Weights of a small GPT-style language model, trained from scratch on English Wikipedia.
Size: 8 layers, width 320, 5 heads of 64, MLP 640 SwiGLU, 28.3M parameters.
Architecture: RMSNorm before each block, untied embeddings, normalized queries and keys.
Training: a variant of Muon for these matrices, 481M tokens, 7345 steps.
MLP neurons of a small language model. Each row is named by its layer, matrix (gate and up: input weights; down: output weights) and neuron, and shows model dimensions 128-319. Each number is 500 + 40 x the weight over its row's rms, rounded and kept within 0 to 999. Numbers have three digits each. A neuron's up and down rows have the sign that makes its largest values positive.
After each neuron's rows, "fires on" lists the tokens most often at its 100 highest values on Wikipedia text that the model never trained on.

L2.gate468:523502519514442502531571505498515515553497514397445474509504494599480494468485461502457541461506512523519436481444447432415521527478489465480500515472546464490463547591525471524512445486449404439589557573488478517501546516506477508471489470407536450504487502510482518435471497541499482481477529492518452454526454487508459484524509485585568543539518534498556540503531533512464477494469448498489549532482500513472550501498514510449526536459458517421469542421456446482495480505543489474530503468488469557508474498515533535420508476566515501512461569516491466517506437465551433540
L2.up468:544517527441509461498554508521529477547469494506525514445473509560489515463579430523477530520530539547489403498441490473463484512466560468499485543451489425491441542596577461487480434447457446380434467487494435511476570505519496500486513495504538543550504425515465508438499584489505456516494533501556499504453533471510452546488463524511547495537565504508543556519540522512462470506548499503490494447491416513508504524545501525457528518485484469485461488493446464511495449472542440467588525484520466506524501433522527567475531398533545541448460546437409507533555421470543483445
L2.down468:542511503535446520529503457441438483469479477528520564480452555556418509503569518557543522460474483592441446458458498450450513468475463501470474532488497483521442601493444524517499488577451493417515552549483500527460544492484501449470559476519569466521564530498430449483499473466484441425492447470582457484492501521535472523495479510536560557581614539549539536488564472518460500479498488475461521461443512519476424487479492500482459511523448464468450483412441480561487465470530489443492521516463466540448519493501474476483488463465531489508490568514499491500518384488495506507
fires on: "ar", " Char", "ur", " cur", "or", " Nar"

L2.gate430:491484470471487504504510526428540539481538498500499531496543461518576508489521437504492474491479456558467532499488483487493541478533436492513475494498490482524531561448510510444485496538498468502531499575504495494405422444560563501398509437465427476466489497490541547443458473459460544494463496481475498522477522500497488533529432582526486494473466561562473545542406536492505473527491442513504426482536505571514441577437516473583435487468453494544482458504498476543470449521521507510497491474453479602510504507466528468459469505490537518549473493514414542503512535467511449510
L2.up430:482471507461559551494549494438509467538479497548511497534541490492560499489506450533555476448535461544444459541517442522488561536513528504581465515472472486551527487517498493415530532498493418512552479555467465486403467445493522481479507507447406479492475589530536455439512428510530540491502491485504466441534429508557506462536496527519546528447526460531474583533434485490493452438551410486515503511541523524495419512477487483562445500480536484512555450544532469488474468518494551535574430487473519513487501531466543417465534481553495548548423544556481557491450531424491461537
L2.down430:513529509488482541488463470483465501530576484526540562502512486526529550465512481494501527468465536449457428510478535502515565497449530514558500520473475491427551421542478518464539492545473478408510542428529504527501424471493463509476455440517472498523480478492500574547498438442475545494460550566540492538414380481517475548547539503524566442535466491495565561536442476487555468437464475472476484436547462485554518544468446486557450474556419445515543496552547489478515508432561488481536472511486496517457450432452573528459464481534490496512419505496479582500449570459439535492
fires on: " The", "ly", "y", "zy", " MG"

L2.gate551:533560464448417542517547491598433503516537491485486560486445482522485448524499505436538498552546492511503516467460455532471450540486413551433528434479529475438497466462523474489451493493386517474509498502537451560498519478485524540465492568539449545551432471481445389490464500431532569511514453530480516497523530517490492475509495510607517471548498459524563447535493527520432497548493424543509469545536442558521455454551457453497440484537556390500379522497487531488485453521531438523611507507478489528540458467476499592575516552446473546453490501486479446479488528501506528491
L2.up551:585472509485408574556482540527477471511466497517545554522464502505494515497500454493510479471496448494546523499472468513503467487466492549481478455454537453477534419499634474441550447484435535504616564498478497495591535528530466511455507488492480485519501506440502492486516546456557481528566550455493530422506575411517467550535456451534519561471493442512543489476492519437491439519488416538477461542485500524528495471565501519489462415569516527538477526468482489472496468465452520435524566476557552516530548473617465509538438522433515514428505481512534523502515515478509537524
L2.down551:455484502572447589499467540505498489447470492453528480535523439504483485498498364573551497445560436432575514520489496529486486541497473537507468494516526488454491498530536430522505564428481496518541566486471572477541543513471509505498467437507541541480534457454559538504537502511477538517459498499499524515460529547509485561489467491510403519465498491513454408501533512536523511486529469547558467561509521515441472522531552509567456422522521470554512513499517469494484472496421533477542476472453536535433534535508470510537443489457547508497516488443594461523500501511515457521
fires on: " It", " film", " -", " it", "It", " footballer"

L2.gate408:497472488478431543474564529484523397488385480508488472473534385506475494454537519523468469471435470481493435493552551516581501442479479481524526523558503535538482483468516488510458507516512501515480540485547539519496483476419484541521488439527459523486518575480482495488479462515497641551589515532548533400494479440464541543505582465531584452517547491428528470504521537503536503581563428525515526479445469551532529493505380479482549535461484540493503459526515439526476496529473511529526424548458500517521452459544377487506439466516525503474492482417453458514526493567483467525
L2.up408:493484540460417543523520565519426449551465539431491460491474454471473487478468530551477450513454482481573452496526446478484488441440507460530500554551492426470463558473585511436490481526462477472495474505512501471451509534472493507501443535467502587500547578501486515423491425543470572551528484565484520477502513539539502493504488462569585442425569486542543485543538462547505462503496443541577511438511511507504415438523476584421592501549436476542496498459516441469403532534440477524494511507510514514511498519614406509466486533468452471501513447482476487524481537500500507496
L2.down408:487468474425445493512508457562422404466485416472514405521515483499518474376535589461466470522449474535533463576517523455569478493476452515474421540481538498469494521518509473509507517525514484456504489477495514434473491475495540465498471466520497505469541583526468475491445479496464577472528478487520550486453469440517527465461467530531524470463531508498486447442537482534538507514585480554512396498502424515533477485461441499533566458456426477506463484543464417417564523461567588547524444519548438523436420492523474468397451430480478513459512470459473513518560448487566488450
fires on: " main", " Main", " Notes", "ain", "od"

L2.gate31:465521510497480458589525490446441499495498571416509464426490496532519524502402459490510565449492483492530509469476378468490559514508378556531415514466502493471425463487511477519542499551541515545513471458518481565479450488451479489525438505494435527476527515471560539464548492575477418516503533546476466499569409509475519505453484401522490519504496514430486485458453504546535555472433458506500508528500464501468518462486484509480459533461514548519474413524459513598528496553534462478585492528553595480527580476449502491484441526495477516528522523519547497502510501512471507470
L2.up31:521435543532497471469525496463525487521497487447466488553489516487496489470544497412565470518570529512529524465440479477474474507590517540443514503504506498406537482511489500461518518538538488542557499489536489543559516541456455452444475418469466511537456452508507570555487469520459525492461524489516498482460437466509517496560569517551435505517480471485463519585489503426526509415403531473491469393569547468520506563444480530513534554522461486498499553466445530444487488422552538478463495451525562472527456485506514496527485487468403512460495520555503445495453564431498498541
L2.down31:512507507494542455554492554482501460473562420506507506552444647502471523522499532462521502477495479454534509547431412531468508494552468494518537517419502532557474599435514466495460541521489538551529517497488483465574480494483545530501458482445437467494479499430471507478532498501500521504436513468424462468534530536545522502501471455489457484505476448543491493530490497455458521467439462452556443562503514499543501494512471511513478547540513530488473429502471460508493521507475488465435522433553405480583535488423496436532484478439496506528470457507495514506451498491427527587
fires on: " O", " A", " N", " RT"

L2.gate251:437511368496486441470523517460523483545490498439496560551492467562440479563429497530426493518471512515509494440492464556484629568495471489564498417459439472492448540452491552429450509555494493525521535488501541455493497497485510490454444426508471439573478468530387419475473525421517490528498454479520505479427402507494512471598509524502484487474534545532430453494522497477477528522530459508483549457438517508544506513488436485475495466531535474472518512493526482509516473444527510449520441455461472439550480489515572434557536450443456532526525480518508476463470538478539477460
L2.up251:526530502479490495452518497464464445446555483512555461537489447559480474487439457563459461524489515529502508469516483490520512548574551500522477503529478508527475540422530543491523490516476577474492477468527496508508489515491535591479487524460474481499489423544449550480466467461457469486469465490553476493496450502515502542553463546541499436516545476489443419551524561484526461426529505450509536464447423530440568499503479519376506431521481538468564509566478441570480430495485495496466491503534579500536554449517544438503510514490477529527478500553513538508491420450605559485
L2.down251:496509468509453536527525430519495453505511543503496499501488441629436487519532470467426503477561477524520512599496505471475540477388497530589547517505469517539459584464417493529453546502446479544470527479529554430488492507476559511515509447537556480513507437552458475446519455469424496569564456400466505469514582554568498502463517537496446482527504548515534436503438535526534441465522517480506557539477455539491536439399510486422528494467560460554494528486484430490436414535500517539525459514495401494466508438481516477454557459487473516482476489472542469527458451541560535467
fires on: " years", " cm", " ft", " m", " mi", "m"

L2.gate595:539463511472441489535506505502523525496407531494469436409464508549507532491430514558438550510531486493509462480481502497466470438476533497552532504488462552528497563483458479554538549462457576431548446510520501477482512569526440540521585546582507487557546441510552433471490525489480540565567430460512463492557449520489460531481580520477446485485469494528533511471518542523542548485490436583507480460549524506499506471510452485489483492480558446465556565530508491520443543509406510491466441485455447490500444415460520495549471563463485491463549481527480470537505483478505540479
L2.up595:468466526500441476466588475486457493447543567423458429565530523518519478463511498480561488466555510555539523551454449531506475539503472463548471460487473524432510528464468578483507513496537558581467485484500415504484458518511476518551437580482505453572447535490527542459497580527530526542466471527447438525524511499573421539476522436518490468541586560486454487466483555480520479457506488506520472504484525488505471500443534502517448506454431496547550454541500535526506475524478438460568482499498482530569500492445490476448447508500518544520488544439503561450456583562528531509
L2.down595:436447572476499483475557519469507567492500519476500491519503496545526454541490436548542431465529561508500520468453482503509537528486496455510510428498463533436475518497486550488514511521459502541516437478557460541486502560514458520467490545535537481550565453492450491515503549539466561502530502478473447518500491510540489545442522393545489478499501493467489540515563537550487513455531522526517549494552488478486513487491516480501470502461483468532465488616468495493491515520499433542536487552524579527521437491499521472426459544507450583486527547477507541474464548521536447475
fires on: " \"M", " \"K", " \"B", " van", " \"St", " \"C"

L2.gate519:462494509502460500519481497428517484507529586446462484443519531505523515554483550498482396514511538458493534489512409578484518501493502494525513576539483587504548577586443543499481506528480498454432522493528505495494542563536522459488537539499455476467522450465457505460489493480573451491463417459427443464587529549539516498502504487501490487550445468537447501503481510526525480524499543452445443529499546551491499512516517446525497516436506464539573423438429557505453533494448459494465491516441448535516488398521453541520467437478514474531527512559469535516483565492503531493
L2.up519:406495484475471605504427511460512433517555598501507453498482489520542528490522492471494543544575510473503462523556465489539499481483501507490458523494460487509472554498450552513465565497546494502512543579555478413487496480464574478461480456541567525479444431492502517511464468492524526466502488477438501511479503502431531495524567456566522495522481497512458433513548561473495447547531457467454437492511532555490490499456504504523495482448509451532554465418484576426422541515439547538526449570493474466549483483471509506523461451470528476500481462532505502557529492480432436501
L2.down519:459540505493506550530431555493436530499471435511492460559549543477533466514515414438547506525500492451473525485455505459520571427519492520478502499497551480469434503465508506477512457504469428505522508455486509509458500526480490531436613525472460545470383516501514505547508454505565549547471546507546459541541519521500514523474473546479465527520431526442520476462529495501467487439598531543472482518511494505497537496462561517509510475475448453427457581460457535494434435527513462513513461496564555480498519518485570435491519538540536463524466434436474478462511509493512485504
fires on: "$", " =", "ε", "c", "ed", "s"

L2.gate17:556505527485493503502514489588479519586531487458524549514577465452492558480507459457475552486528514430556642474457505488543499537507481483527484489440494426507495525506557456573571517558541476529559506504514581531477410499494464458516471455510524495428484578491461471470476510477487513450499455538567483472491569483449505562514565507480486531523451528517513503492511487481517545462497548503484542533448527518561505499562428548443448511475522524581590545469489497510506433508489450475463466455521509542471500535511525533444460524489498537483488530483521538505502465504498566491
L2.up17:518501532439472529495489515448482474498550513480494454565564512402469530530565561501470505480523457461527516508506566447536544405545515441481511523535544519525469522513504428516533481501479446504527528471515550515526537486486444541407501479469497478622485475501492474490484548596507509504487528518561483542436464462472477525487559498496500475494605499494569546529445540458516464510504514496620509541542528606417495533526490499551553498503428497534551563478510497515497491473537518500556467481493472490568523488449480527448527460430461521383480518552489549491599532517517564463
L2.down17:528549531515470432548467483495506475473527550414520485507483501492486503427574592532450412491508477537414415469476536519495420454546508506542475488502538472506550460508489488493486510388531531504399457488400491496470516467451548512505399478477484474534505494519498554537452408517499528521463473534531496565483448479490461537451557481479510528427564537537611541578515513517524532526530443450503485477507479471511407512531489467549490460578492488474455496379446436515490492481568521468446494493532472490518498490494457534516480515465422482481455447448469534483500536473534475502
fires on: " —", "ic", "up", " as", "ty", " on"

L2.gate61:464467510545472478490524597428497466522554484444422576477488494590504438451499463480584526439498506554450458543518454445451480474456509490483561515424556496451449439476592551493578530519525550447543472503534459496578496497456480514519459490534524484500492444490489524563531549521534548494511543467534550475536468547476456563541477490535569506513499537459468451443551538520505485541539493513485453507555453499518484542456554526479519495481568509500457524514524478434514492469477514503496463472431451486497439609512500582574487513470505477436547488463434481516452578505523475499
L2.up61:538391407513543472518461412517484526465455375526572541517476452513466511522490511550518431482476516499479446504436505532467549516475494498519506508567477517448456479558514495514535503460489543489392518488541463438538435527481443502539549518497510569450491522488535481467564514508534517460469451501573520493477406582463474511512466470510470522467364528451607481498484553443472433477556444513520473554516475502575537523510462500470533516457521515492473490473420518553436530521472461505585501571502499484539482512577496582511490471505561456529493469480586494533567521538558529498
L2.down61:520510466602489506544403551545413498541446461501549505488497498495469448488462508510532480448426439554458514433486527539389581449456541476508470573467498490478511489444553484478508493569487508483538523511487441485520437482393503514523492519493544455437552538514502510562572527516500499464445462502572538483488443524479483548462474493527562505520479482469547479437501571450470435512497499576540452511473449465518504552510467505402504452480455559466597465458500397492453510465490458496513508444506445525513492551549515561506493482528579476542517570517524522550527532530514536546
fires on: " two", " All", " both", " four", " three"